config.toml
n_layer = 11
d_model = 224
n_head = 4
n_kv_head = 4
d_mlp = 640
attn_scale = 0.125
bias = "none"
init_std_qkv = 0.0334
init_std_down = 0.0
lr_mult_o = 1.5
beta1 = 0.95
schedule = "wsd"
steps = 4294
MLP neurons of a small language model. Each row is named by its layer, matrix (gate and up: input weights) and neuron, and shows model dimensions 16-79. Each number is 128 + 24 x the weight over its row's rms, rounded and kept within 0 to 255. A neuron's up and down rows have the sign that makes its largest values positive.
After each neuron's rows, "fires after" lists the tokens most often just before its 100 highest values on Wikipedia text that the model never trained on.

L2.gate332 [ 82 143 134  72 123 137 129 160 130 107 111 117  97 137 107 127 135 134 111 153 134 124 120 122  96 152 105 141  81 154 152 136 124 161 158 145 117 117 156 163 142 107  90 144 185 168 150 139 136 142  99 111 138 131 132 133 103 135 125 137 129  91  96 146]
L2.up332 [ 64 143 172 110 101 122 133 133 117 107  84 115 116 120 121 141 119 145 101 156 146 134 126 116 100 147  96 146 110 142 139 149 140 124 159 145 102 126 124 218 141 104 129 130 167 121 135 131 150 133  86 112 144 143 126 142  75 149 120 118 143 118  96 123]
fires after: " m", "a", " b", " ", "oc", "c"

L4.gate489 [127  87 130 135 151 170 139 150 119 172 109  99 128 120  75 100 119 138 116 103 121 120 110 152 163 134 122 148 144 115 161 104 155  98 136 103 107 154 107 145 143 146 101 123 114 102  97 127 144 141 113 107  96 120 111 104 110 133 126 155 150  62 153 139]
L4.up489 [131  94 143 138 150 142  90 152 133 150 124 128 166 115 111 132 121 114 147  94 101 140 115 168 137 117 168 104 139 142 120  82 138  90 143 107 112 133 139 147 135 132 135 131 125  99  89 124 119 161 136 140 115  96 125  83 129 119 115 135 114 117 121 160]
fires after: "is", " (", "-", "er", "or"

L2.gate15 [148 120 177 135 128 164 141 142  89 138 136 117 125 142  89 130 149 137 121 154 104 131 126 156 102 124 118 114 117 140  81 117  97 112 138 130 137 132 146 146 120 126 129 135 129 132 135  94 134 168 133 125 125 188 130 136 122  88 153 130 104 147 112 128]
L2.up15 [146 139  98 145 121 141 119 170 116 158 121 123 133 152 108 112 134 133 125 140  60 122  99 142 130 162 166 143 156  63 121 129 111 131 154 105 107 141 121 188 125 154 123 125 103 125 136  93 124 113  85 122  96 178 154 147 138 129 128 139  73 144 141 114]
fires after: "us", "al", "0", " I"

L3.gate274 [100 138 143 159 132 203 137 118 106 134  83 132 123 121 116  96 190  97 146 125 144 118 154 130 111  97 134 133 133 150 100 125 123 159 131 175 107 142 101 113 124 138 117 104 145 132 117 130 113  93  99 110 161 115 144 164 150 115 139 170 151 139 139 132]
L3.up274 [ 91 152 139 191  77 156 133  88  98 114 103 146 129 122 140  82 123 152 133 118 139 115 152  99  86 137 123 152 135 103  78  90 123 117 115 183 146 145  76 173 104 119 137 114 142 112 100  91 131 112 112 105 167 112 168 132 140 118 138 138 180 141 133 139]
fires after: " a", "ire", " e", " A", "o", " E"

L6.gate172 [ 95 129  78 105 113 131 138 113 180 154 151 163 128 161  67  63 117  95 128 152  91 118 138 106 106  91 140 135 139  95 112  99 109 115 150  76 156 113 152 140 130 143 162 176 129 160 145 154 137 127 118 134  90 118 120 123 114 106 115 143 128 113 134 101]
L6.up172 [169 143 105 125  92 140 157 128 162 106 109 119 108 135 120 134 147  93 141  83  87 128 144 145 117 129 105 121 139 165 144 186 149 151 169 129 138 126 124 124 158 128 100 108  76  98 148 149 124  97 152 116 144 154 107 159 142 134 154 115 162 119 139  81]
fires after: " R", "o", "ot", "et", "t", "ug"

L4.gate400 [153 123 133 129 162 122 140 127 116  75 113 138 151  97 135 126 171  45 111 145 103 104 157 128 163 127 122 113 168 137 144 138 192 174 127 125 128 102 121  57 152 137 114 118 146 138 134 107 136 115 123 105 138 149 124 141 113 112 102 158 133  88 147 140]
L4.up400 [139 118 146 127 127 123 144 121 135 106  81 100 118 103 119 149 117  76  93 173 140 149 116 137 153  70 138  94 134 104 141 120 146 161 116 152 137 105 128 115 130 136 188 124 144 166 112 132 120  89 137  83 116 132 140 148 164 110 125  98 149 120 120 122]
fires after: "ou", "r", "on", " o", " C", "er"

L6.gate466 [154 141 175 149 131 127  97 122 126 107 148  85 110 135 104 156 177 113 110 146  93 180 142 119 135 102 131 107 145 127 151  79 132 167 160 116 136 116 133 123 130  97 130 118 160 169 103 128 105 140 118 151 146 117 116 151 163 111 150 144 125 158 157 121]
L6.up466 [145 128 126 171 123 111 135 156 120 141 158 108 108 151 108 138 109 135 128 134 119 102 129 122  89 134 119 155 116 122 146 130 132 150 145 130 130 124 204 127 113 139 143 118 138 140 143 104  94 119 126 162 109 116 133 108 126 156 192 162 145 159  95 130]
fires after: " ", "e"

L3.gate387 [129  83 152 145 153 132 146 120 164 150 148 152 140 115  79 127 135 103  94 139 149  99 112 116 131 154 164 134 133  97 121  98 101 143  96 115 153 129 129 111 149 138 137  99 106 146 113 155 124 139  77 102 122 121 153 121 114 204 186 148 152 122 130 143]
L3.up387 [132 130 108 134 126  70 154 122 145 157 126 152  87 144  88  96 108 109 139  72 157 122 118 121 135 132 151 126  84 164 133 116 158 160 116 154 135 140 103 143 115 141  77 142 110 137 154 169 115  56 128 100 156 115 145 116 118 177 123 145 132 137 120 122]
fires after: " R", "R", " the", " a"

L6.gate386 [163 118 136 112 118 126 119 120  99 143 124 153 122 128 116 155 175 166 113 160 107 148 153 112 159 112 123 109 142 137 165 118 128 133 172 115 108 136 141 114 106 159 126  75 191 135 126 133 146 105 142 145 105 106 140  88 106 158 179 146 131 163 147 111]
L6.up386 [164 147 136 137 141 111 122 207 127 173 155 125 112 155 151 159 139 120 138 112 144 115 140 144 142 102 106 118 140 168 169 129  84 121 129 130 124 164 128 115 135 183 128 110 103 101 162  99  95  93 135 162 158 108  89 131 173 109 124 144 129 141 130 141]
fires after: " ", "on", "-", "e", " C"

L4.gate271 [137 103 171 120 133 131 153 143 121  71 105 140 169 171  85 139 118 124  86  94 146 137  96  90 146 155 141 125 114 130 130 150 138 107 122 111 144 125 137 137 144 106 103 130 136 115 135  85 108 108 134  95 128  95 113  98  93 101 110 101 133 166 139 125]
L4.up271 [127 138 158  74 111 127 135 130 106  98  81 152 164 180 112 114 106  97  80  88 117 118 164 124 142 121 153 121 118 119  89 120 134 120 154  94 120 116 101 149 163  99 179 146 171 120 129  92 113 103 155 109 104 122 116 126 106 144 143  99 131 150 153 159]
fires after: " K", " N", " M", " J", " C", " G"

L6.gate439 [123 109 110 108 138 150 120 133 137 164 153  82  96 148 123 113 109 127 115 123 141 129  75 155 118 141 122 162 103 139 152 115 217 118 147 162 140 169  83 122  85 151 139 124 173 115  87 142 130 116 129 153 101 141 116 112  99 146  93 197 125  91 135 147]
L6.up439 [103 141 157 120 124 138  97 166 133 163 108 164 135  96 164 160 127 123 115 108 134 146 138 104 122 100 118 136 108 139 143 124 166  76  80  95 142 105  90 104 134 182  77 128 116 139 142 133 105 181  96 161 122 108 139 139 170 132 107 142 142 142 112 117]
fires after: " on", "-", " the", " (", "n", " w"

L3.gate277 [110 128 136 122 159 123 175 101 143 135 151 128 114 121 154 133 125 148 128 139 150 105 102 104  97 125 128 187 119  93 112 121 115 154 133 126 153 135 153 110 117 102 170 106 117 164 133 127 163 170 116  95  99 161 117 150 119  89 130  81 100 159 165 110]
L3.up277 [113 147 131 100 150 118 157  96 175 143 111 156 129 108 160  83  96 124 151 132 109 154 164  80 123 125 128  99 120  82 138 122 109  97 134 140 129 119 120 125 148 113 148 156 107  94 156 131 131 150 111 125 144 164 152 112 153 131 162  97 147 114 129 129]
fires after: " s", " n", "m", " S"

L3.gate40 [ 93 135  99  93 125  92  90 134 127 107  95 159 163 111 139 147 133 126  94 122 116 153 117 107 157 139 105 142 124 128 150 156 141 188 135 122 116 130 201 135 146 111 132 102 149 125 151 145 113 142 114 148  74 165 114 164 128 169 110 146 102 153 110 120]
L3.up40 [ 95 138 110 123 131  88  82  94 161 115 120 172 141 115 148 133 139 133 126  81 137 139 130 109 132 122  98 153 128 157 137 152 124 161 153 114 142 115 182 134 148 145 122 134 117 114 121 122 152 171 123 153  82 168 107 146 113 154 118 123 108 159 106 121]
fires after: "\n\n", "am", "\n"

L6.gate15 [152 151 137 152 133 149 119 112 119  98 114 160  87 158 136 143  89 134 108 123 188 117 131 148 125 124 134 161 104 161  88 123 138 161 143 169 118 117 124 136 155  90 119 116  79 124 128 117  87 101 139 112 155 143  92  98 114 121 101 119 125 121 126 129]
L6.up15 [ 99 136 153 108 138 116 127 100 134 134 139 102  90 121 125 147  94 162 125 124 146 148 122 148 155  95 154 118 119  96 113 139 138 148 131 136 126  76 142 160 118 153 136 108  79 131 124  76 102 143 167 123 120 150 110 111 112  97 123 107 122 113 116 116]
fires after: "an", "t", "en", " J", "g", "ran"

L2.gate483 [ 90 126 138 105 171 152 103 115  98 127 171 157 123 124 145 112  94 117 129 180 152 113 111 116 126 103  97 107 119 136  82 136 111 152 107 124 131 147 115 149 145  86 142  86 135 175 162 121 133 121 122 136 129 121 146 137 117 111 105 127 139 127 111 128]
L2.up483 [ 99 122 149 113 171 150  98 121 122 107 164 140 109 149 126 118 119 114 107 173 136 116 117 115 123 104 111 112 126 117 110 143 144 138 128 125 107 149 144 148 122  97 129 118 147 169 135 122 136 107  96 121 161 135 137 146 119 113 112 125 129 133  85 139]
fires after: " ", "2", " (", "."

L2.gate288 [ 83 115  94  96 127  97 110  89 104  51 132  85 109 115 168 131 115 117 134 158 148 155 147 146 133 114 148 139 123 147  97 120 127 106 124 116 145 165  65 108 115 121 108 138 136 140 145 108 119 121 127 110 148 139 145 108 109 153 129 137 112 165 118 136]
L2.up288 [101 130  91 141 140 110  91 121 116 112 168 127 131 110 151 127 104 127 153 124 108 129 131 135 139 124 126 120 125 161 149 123 138 180 118 133 160 148 113 127 133 133 130 107 106 150 154 147 147 136 144 145 112 120 137 121 104 138 150 144 149 127 132 179]
fires after: "\n\n", "\n", "|", "pr", "\"", " was"

L2.gate76 [158 167 173 135 167 133 121 155 153 151 138 145 145 120 113 153 130 124 100 152  97 163 123 139 120 144 118 111 103 138 145 111  56 131 132 135 108 116 118 143 128 159 121 131 124 129 172 154 115 110  92 186 108 176 130 152 101 117 154 154 134 152 119 111]
L2.up76 [142 156 170 118 163 121 102 152 152 165 144 149 157 130 117 124 163 154 133 126  90 105 165 123 137 123 143 144 121 137 143 113  76 148 138 122 134 103 120 149 124 137 109 131 135 141 168 123 118 106  99 184 139 151 116 144 126 127 147 128 128 101 114 103]
fires after: ".", "es", " In", " in", "as", " ("

L2.gate129 [ 61 171  89 156 168 108 100 151 155 126 119 165 110 114 182 151 123 138 100 146 106 152 143 125 118 123 134 160 152  99 141 101 134 150 146 135 163 153 118  89 120 141  99 138 127 136 125 154  89 163 108 135 130 137 137 157  92 149 124 139 126 143 121 161]
L2.up129 [104 145 111 113 164 181 130 135 140 123 154 110 125 117 115 112 126 101 140  84 107  88 114 106 126 110 156  97 133 150 118 117 134 158 158 109 139 179 138  94 130 140 141  90 118 144 173 142 149  96 104 117 113 109 123 165 105 189 171 133 160 115 144 116]
fires after: "\n", "\n\n", "ion"

L2.gate127 [115 112 148 127  93  90 124 134 124 118 125 111 168 117 176  94 139 131 107 106 137 174 131 152 182 112 156  76 131 132 105 128 128 178 139 134 113 123 164 135  85 116 122 130 138 147 139 133 117 138 132 158 124 126 115 149 131 127 118  99  79 146 107 137]
L2.up127 [143 129 105 122 121 115 119 144 142 184 162 182 122 160 133 108 152 142 135 117 138 124 154 137 157 124 140 175 117 104 146 135 144 132 130 139 127 118 129 143 101 136  96  90 112 148 145 132 114  91 122 129 107 123 130 141 173 152 140 131 100 154 148 134]
fires after: " N", "tern", " n", "ed", " F"

L4.gate356 [115  96 118 136 143 112 128 140 123 133  96 116  82 114 145 153 120 107  92 140 169  81 140 127  97 149 106 123  81 159 124 103 107 103 126 132  99 123 130 158  77 142  99 143 139 141 150 108 128 112 130  94 113 109  32 139 153 114 142 152 105 149 118  98]
L4.up356 [ 82 117 140  94 114 172 154 126 102 107 131 159 117 121 132 150  90 145 110  92 113 142 124 135  98 110 114  93  74 148 144 121 143 139 136 131 109 131 137 154  99 157 103 154 150 149 136 101 170 116 155 145 104 133  82 144 126 143 118 157 114  77 117 155]
fires after: " s", " G", " S", " J", "er", "ran"

L6.gate390 [ 86 139 119 109  95 186  99  84 139 149 135 142 134 108  85 135 155  95 164 165 113 130 123 137 102 129 130 132 185  99 133  90 123  92 139 121 134 149 173 141 132 110 120  98 134 133 163 126 142 113 133 160 148 144 120 181 138 116 139 112  79 153 139 160]
L6.up390 [ 85 143 110 141 102 147 103 111 168 122 138 133  88 148 106 130 150 106 107 125 187 161 115 186 114 136 136 146 163 174  88 117  86  88 116  76 137 119  95 156 185 112 118 137  98 149 131  92  83 131 124 143 127 127  97 156 123 113 128 102 105 155 123 146]
fires after: "ad", "en", "i", "c", "ig", " |"

L4.gate195 [ 85 120  77 157 171 197 143 134 137 108 141 179 129 109 121 108  86 120 116 154 115 103 112 120 110 146 113 161 153 108 141 127 147  82 137 177 120 149 132 132  94 133 150 125 115 161 134 141 117  88  96 123 127 136 160 145 110  98 111 121 156 129 167 142]
L4.up195 [ 73 121 120 135 141 164 116 120 124 131 120 127 143 121 134  71 119 132  93 164 137 121  63 131 120 135 130 133 148  96 107 168 148 102 148 116 143 136 142 153 119 145 163 103 102 156 139  93 153 109 102 137 124 141 146 121 138 130  98 130 142 121 119 136]
fires after: " ", "\n", " ("

L3.gate216 [122 141 154 147 104 162 114 152 123 156 137 138 148 144 136  93  96 118 124 166 139 142 103 129 124 139 114 141  97 115 101 140  94 159  74 180 103 145 129 126 128 178 114 102 117 111 134 135 139  94 151 146 192 137 145 168 132 147 116 108 130 149 135 157]
L3.up216 [138 133 161 153  93 155 116 169 110 168 141 122 138  90 124  95 143 101 128 140 150 153 120 133 118 124 131 126  88 109 118 157 115 141  93 170  97 152 121 134  95 170 129 107 144 115 147 118 150 114 122 109 160 147 157 158 145 165 128 116 114 143 126 139]
fires after: " A", "ew", " a", " v", "pp", " N"

L3.gate203 [110 119  85 129 106 151 112 165  94 119 132 134 153 154 122  80 135 134 132 105 166 115 131 106 119 107 135 119 163 167 144  85 143 126 132  95 170 128  56 160 109 142 107 105 171 125 148 125 104 104 136 151 133 150 145 112 105 161 123  97 160 131 103 148]
L3.up203 [129 148 158 104 113 129 165 147 127 126 161  97 135 120  95 142 120  81 114 100 176 136 103 122 153 115 123 151 124 139 113 129 146 122 120 112 150 156 150 135 106 137 123 134 123 160 130  85 100 103 125 105 117 112  79 108 156 124 149  68 148 137 109 143]
fires after: " T", "ec", "c", " M", "t", "up"

L3.gate504 [ 74 133  99 175 110 175 103 153 157 120 128 145 146  92 103 104 120 121 175 149 126 101 101 121 112 110 135  69 142  97  76 116 146 152 128 142 114 160 130 109 147 128 137 105 122 102 135 122 134 136 140 115 112 109 162 148 154 155 145 107 139 111 150 163]
L3.up504 [127 170 134 145 147 166 160 139 101 106 107 109 149 152  80  63 111  82 162 167 154 127 144 158  84 103 135 101 126  93  91 105 143 163 157 126 153 163 115 127 155 131 142  97 159 128 130  77 134 125 151 128 184 114 119 170 111 125 155  88 139 105 109 123]
fires after: " e", " a", "ol", " A"

L2.gate281 [ 96 116 132  85 129 152 123  86 132 114 142 123 127 106 116 130 133  85 127  93 139 134  97 115 215 173 136 100 102 123 125 145 157 138 156 136 137 144 175 160 116 129 128 148 101  94 122 140 179 130 144  96 165 155 179 157 108 150 119 189 103 142 117 120]
L2.up281 [135  88 113 117 148 151  87  91 138 110 125 121 137 110 123 146 168  53 110 129 114 138  64  70 173 146 150 138  92 163 137 163 126 146 177 145 113 185 175  98 146 150 112 163 102 114  99 137 185 153 150 104 129 109 177 169 125 147 105 135 105 148 128 111]
fires after: "\n\n"

L3.gate526 [121 144  78 146 140 135 181 204 149 140 118 165 102 107 119 134 104 135 115  91 160 144 141 151 130 128 142 145 139 133 121 146 138 142 127 101 133 111 113 106 100 117 108 109 125 120 119 142  92  91 114 148 111 172 102 138 111 149 149 134  94 166 123 142]
L3.up526 [100 106 124 133 133 149 166 134 153  91 149 162 136 125 115 115 109 132  83 122 141 133 137 141 166 157 122 168 122  98 107 122 153 127 158 147 140 166 143 113 151 123 103 136 129 163 156 139 148 138 110 128 163 134 114 136 141 136 157 121 112 115 151  81]
fires after: " in", " T", "r", "e", "-", "t"

L4.gate189 [120 136 149 123 120 110 135 126 109 126 123  95 137 125 137 115  91 110 108 132 159 143  94 126  76 107 148 113 131 106 114  93 132 111  91 124 137 130 157 114 131 132 140 128 111 148 137  81 133 138 106 102 137 131 142 115 113 128 126 134 138  97 132 107]
L4.up189 [154 157  97 141 106  73 173 122 132 153 101 126 113 129 151 110 165  99 126  99 130 110 138 118 113 167 131 126 141 131 168 130 107 151 111 116 119 113 103 116 120 124 126 131 111 136 159  57 131 125 137 138 127 135 126 132 125 127 191 135 185  94 101 102]
fires after: "ot", "it", " S", "et", "ar"

L6.gate118 [ 95 119  98 147 176 126 124 103 116 108 105 123 100  74 126 112 136 160 101 128 104 155 112 158 104 131  96 136 137 121 173 105 136 110  82  70 159 168  98 121 120 113 109 188 161 148 142 168 101 132  97 136 108  95 146 139  89 157 103 120 135 109 102 169]
L6.up118 [142 136 143 112 146 141 138 115 112  96 129 107 121 123 119 120 188 145 151 128 112 146 131 170 135  77 126 156 146 138 123 113 155  99  75 116 102 126 105 101 104 135 129 146  88 129 164  80 145 125 102 105 144 128 135 130 162 110 124  98 150 138 134 145]
fires after: "s", "g", "c", "ec", "h"

L6.gate536 [ 83 102 107 103 142 135 154 122 169  96 123 170 132 114 123 157 138 106 108 111 181 145 101 127 160 135 143 126 115 120 127  98 124 148  98  92 102 148 112 138 124 121 137 125 104 119 146 161 116  81 137 138 158 121  67 132 117 118 120 123 146 156  90 145]
L6.up536 [128 162 154 142 111  88 147  95 126 103 114 131 138 144  82 123 101 139  99 133 109 158 139  89 147 134 166 114 113 126 108 175 149 122  88 121 183 129 126 166 113 138 150 125 128 146 183 138 128 134 111 129 143 153 123 138 121 177 139 119 116 143 131 143]
fires after: " in", "ro", " pro", "t", " "

L4.gate2 [147 127 114 114  97 163 116 127  76  79 177 138 149  80 118 136 155 126 172 159 166 122 123 134 154 135  89 137 148 119 150 151 176 131 143 125 132 137 119  81 124 153 126 125 130 115 146  96 111 122 102 143 135 133  97  97 124  84 121 139 132  90 102 114]
L4.up2 [167 120 165 123 135 112 142 138 130  86 151 131 104 158  90 167 159 105 153 107 171 163 161 154 107 126  99 151 151 115 148 134 128  99 100 128 103  94  78 112 116 117 120 102 123 118  96  98 132 130  83  90  85 101 100  88 139 121 121 114 111 132 149 130]
fires after: "igh", "l", "r", "ou", "el", " Ar"

L2.gate432 [115 138  97 139 111 130 125 112 158 160 154 125 134 141  97 112 162 115 102  70 153 126 109 148 123 135 103  82  93 140  99 166 120 132 127 142  81 113 128 125 104 130  96 134 136 107 168 149 136 110 108 149 118 133 148 158 117 174 146 123 153  99 118 112]
L2.up432 [128 161 129 138 114 122 136 132 177 137 150 120 139 150 129 100 153  99 126  86 128 117  92 159  96 145 119 111 113 129  93 176 105 132 123 122 100 108 116 135 101 105 113 105 107 127 185 112 133 109 107 117 153 113 106 154 103 185 135 106 135  96 105 106]
fires after: " ", " ("

L6.gate404 [135  99 137 131 119 165 125 120 107 152  97 106 130 131 134 147 131 121 109 139 117 143 132 167 122 186 133  81 118 103 118 110  99 121 128 149  97 121 128 161 171 177 118 177 110  64  95  98 116 117  94 108  84 153 109 147 140 183 117 137 131  89 125 134]
L6.up404 [108  96 150  83  81 129 141 147 182 115 133 179 135 156 104 110 112  97 113 144 110 138 105 144 133 129 153 140 142  97 132 129 132 135  83 139 146 168 143  97 194 130 152 111 129 100 115  89 158 153  96 132 113 130 135 107 115 118 105 127 124 138 108 107]
fires after: "he", "ro", "re", " he", "n", "us"

L4.gate476 [ 96 122 165  98 108 143 137 143 131 105 115 148 169 128 119  83  66 119 111 103 127 113 113 117 107  86 130 140 117 112  92 137 115 134 144 184 153 102 120  99 143 113 148 112 151  94 119 111 108 121 155 156 115 133  94 111 135 131 135 119 131 167 136 151]
L4.up476 [109 102 163 133 137 157  95 152  98 154 107 127 166 171 128 115 108 121 142 106 128  76 127 131 140 125 179 139 119 117  75 131 127 120 102 120 123 175 115 155 178  59 144  90 129  86 144 129  81 129 151 151 111 125 120 124  77 115 158 120 148 111 134 131]
fires after: " D", "ak", " M", " G", " d", "over"

L3.gate490 [114 125 116  87 144 128 113 108 127  95 121  88 155 122  93 124 129 145 146 115 116 135 129 153  85 115 173  97 153 119 134  96 115 115 124 106 108 147  90 162 135 122 125 142 120 147 149 120 143 133 160 146 161 150 142 158 154 114  77 102 102 149 145 136]
L3.up490 [138 117 108 117 122 124 100 107 155  85 107 109 119 159  87 102 113 118 118 132 123 156  78 156  95 144 148  98 132 132 129 138 145 141 158 158 135 131 101 207 155 126 109 147  86 173 115 103 144 116 147 137 166 111 128 164 141 108 102 166 120 157 118 127]
fires after: ".", "e", "\n\n", ",", "o"

L3.gate368 [164 128 115 151 134 151 154 136 139 155 159 130 117 148 107 126 132  65 121  85 137  88 157 126 168 114 157 160 124  89 127 124 170  96 149 128 109 134 162  79 131 107 152 129 162 132 141 129 152 117 101 106 169 145 146 129 103 184 115 134 164 127 162 131]
L3.up368 [167 127 113 142 122 138 145 124 126 139 161 125 113 123 121 144 142 113 126 105 103  97 116 112 131 135 134 149 105 107 130 136 170 112 149 163  80 132 154 129 115 133  93 134 119 131 128 141 119 132  95 131 136 136 122 129  92 167 155 149 143 154 158 149]
fires after: " Un", " R", "R", " N"

L4.gate374 [161 160 141 122 111 164 125 124 130 146 135 102 110  97 156 175  92 138  75 141  75 121 119 137 102 160 117 142  97 160 152 107 112 105 122  89 171 127 150 126 138 134  85 153 129 152  89  94 145 148 127 116 139  62 150 202  75 117 127 138  87 141 138 119]
L4.up374 [135 137  99  89 103 162 130 132 101 131 124 130 110 111 128 152 125 122 126 153 112 129 115 142 152 142 173 131 162 140 152 138 153  97 198 154 180  76 122 158 142 145 152 156 117 117 130 105 106 135 118 112 118 112 163 131 105 140 121 136 122 143 130 159]
fires after: " the", " The", "o", " d", " st", " wh"

L3.gate559 [105 125 142 128 138 108  96 128 118  82 149 139 172 168  98 104 133  91 104 111 112 167 151 124 155 114 105 136 191 127 157  91 152 114 117 154 158 126 129 143 102 122 114 138 125 146 120 174 152 142 107 124  80 155 105 123 123 105 124 112  95 111 159 141]
L3.up559 [143  96 125 125  93  93  94 112 124 130 164 133 134 187  83  99  95 101 110 131 161 149 130 132 136 108 122 153 148 113 125 119 166 140 118 141 159 141 117 132  96 119 142 116 120 140 131 127 141 115 127 147  80 101 109 109 122 126 135  81  92  66 168 134]
fires after: " N", "tern", "n", " n"

L2.gate150 [ 91 132 113 131 149 130 128 149 181 113 127 121 143 133 110 116 109 107  51 159 149 146 147 158 144 153 146 118 147 118 126 151 104  85 113  90  89 126 129  99 128 116  73 130 147 189 142 146  86 117 108 152 140 134 117 136 135 123 138 152 151 145 147 102]
L2.up150 [ 99 166  93 125 189 134 107 153 137 142 154 101 137 118 102 107 102 127  88 128 167 117  97 150 147 174 146 121 149 159 117 173 106  93 126 131  93 159 130 112 133  84 101 117 127 149 172 147 111 113  99 162 121 148 115 110 124 129 155 122 145 108 118 109]
fires after: " ", " (", "."

L4.gate191 [119  77 105 103 114 130 143 130 130  94  99 116 106 143 123 126 174  98  96 158 127  78 120 148 140 150 121 124 104 114 116 132 154 112 158 135 170 100 141 137  87  74 120 110 106 163 129 127 181 105 159 111 105 123 105 103 107 149 163  76 129 142 143 114]
L4.up191 [ 70 101 125 127  98 111 146 101 135 110 105 142 121 139 107 138 123  67  69 113 130 120 120 120 148 116 107  87 143  84 143 117 154 113 151  93 130 121 144 133 147  88 134 139 130 166 101 100 168 133 164 127  84 126  99 166 120 180 116  99 116 119 128 129]
fires after: "o", " J", "ar", "er"

L4.gate178 [146  75 110  81 145 100 140 111 134 120  96 155 145 186 119 112  98  74 136 127 122 126 125 113 132  81 159 113 170 131 117 133 154 117 130  88 185 102 127 135 113 134 119 126 114 138 123 127 113 103 138 172 112  86  74 145 126 165 114 114 154 147 131 121]
L4.up178 [154 127 132 149 130 114 124  98 139  83 118 119 178 108 129 150 130 128 140 114 136  86 113 152 155 163 140 152 114 117 103 138 122 118 149 107 146 153 149  76 141  95 120 107 130 126 161 114  72 111  88 103 136 155 120 156 137 153 158 123 153 155  84 123]
fires after: " R", " O", " U", "ot", "a"

L6.gate437 [117 101 103  97 186 163 111 115 189  96  99 132 160 131  82  95 105 117 144 160 134 131  95 171 102 133 114 139 145 169  97  73 163 105 116 126 128 167 140 150 155 100 120 131 152 161 145  68 183 129 160 120 167 130 129 118 129 159  95 121 126 140 163 160]
L6.up437 [130 140 120 131 157 175 117 133 164 105 130 111 126 143  82 173  96 101 126 138 130 158 128 149  95 129 133 136 136 178  94 132 198 106 121 122 110 170 129 148 151  99 133 122 138 183 170  68 174 136 126 119 154 136 125 187 122 128 132 111 163 122 119 149]
fires after: " |", ".", ")"

L4.gate532 [160 138 172 100 111 110 141 117 142 145 105 142  99  78 116 113  92 170 146 156 171 166 129 116 117 131 160 127  89 146 100 116 102 107  92 107 130 112 119 111 145  86 141 110 106  81 127 145 140 153 116 146 124 135 111 113 136  92 105  85  95 154 155 125]
L4.up532 [134 109 148  86 115 103 151 106 175 109 131 163 128 113 164 107  99 163 171 163 144 130 170 129 105 140 117 112 110 119 121 124  91 101 119 131 117 113  92 179 159  96 143 118 120 124 122 115 126 161 116 174 132 106 123 121 144 129 113  83 102 135 131 163]
fires after: "il", " pro", " a", " S", " s", "ri"

L3.gate286 [137 148 135 122 144 116  91 150 116 107 154 149 148 127 104 118 113 115 117 165 102  97 142 111 128 146 125 162 128 141 105  80 147 127 184 110 129 121 117 147 160  85 134 134 136 154 143 106 107 113 155 149 126 108 127 130  91 134 148  76 153 107  83 166]
L3.up286 [116 129 124 120 128 120 120 162 116 110 138 133 142 122  81 122 111 118  83 175 105 109 144 105 157 134 127 146 123 146  87 107 124  78 169 141 118 108 144 139 138 137 126 176 145 160 121  76  93  92 109 134 125 124 138 156 105 140 131 106 134 159  90 148]
fires after: " v", "c", " ", "f", "ers", "t"

L6.gate166 [115 126 135 141 160 158 125 120 141  98 119 124 153 115  96 145 146 107 147 131  90 147 110 182 114 144 118 136 168 154  81 115 170 112  91  96  82 124 141 124 165 130 141 136 142 163 136  64 161 129 135 130 140 104  98 142 137 121 102 144 102  97 133 137]
L6.up166 [117 127 130 158 167 171 120 119 176  78 102 129 164 133  80 138 122 122 151 131 132 147 114 163  98 133 138 145 136 155  71 127 160  86 105  81 135 119 126 128 132 129 152 163 157 161 165  85 177 127 130 108 161 127  84 134 138 120 116 140 109 124 125 131]
fires after: "."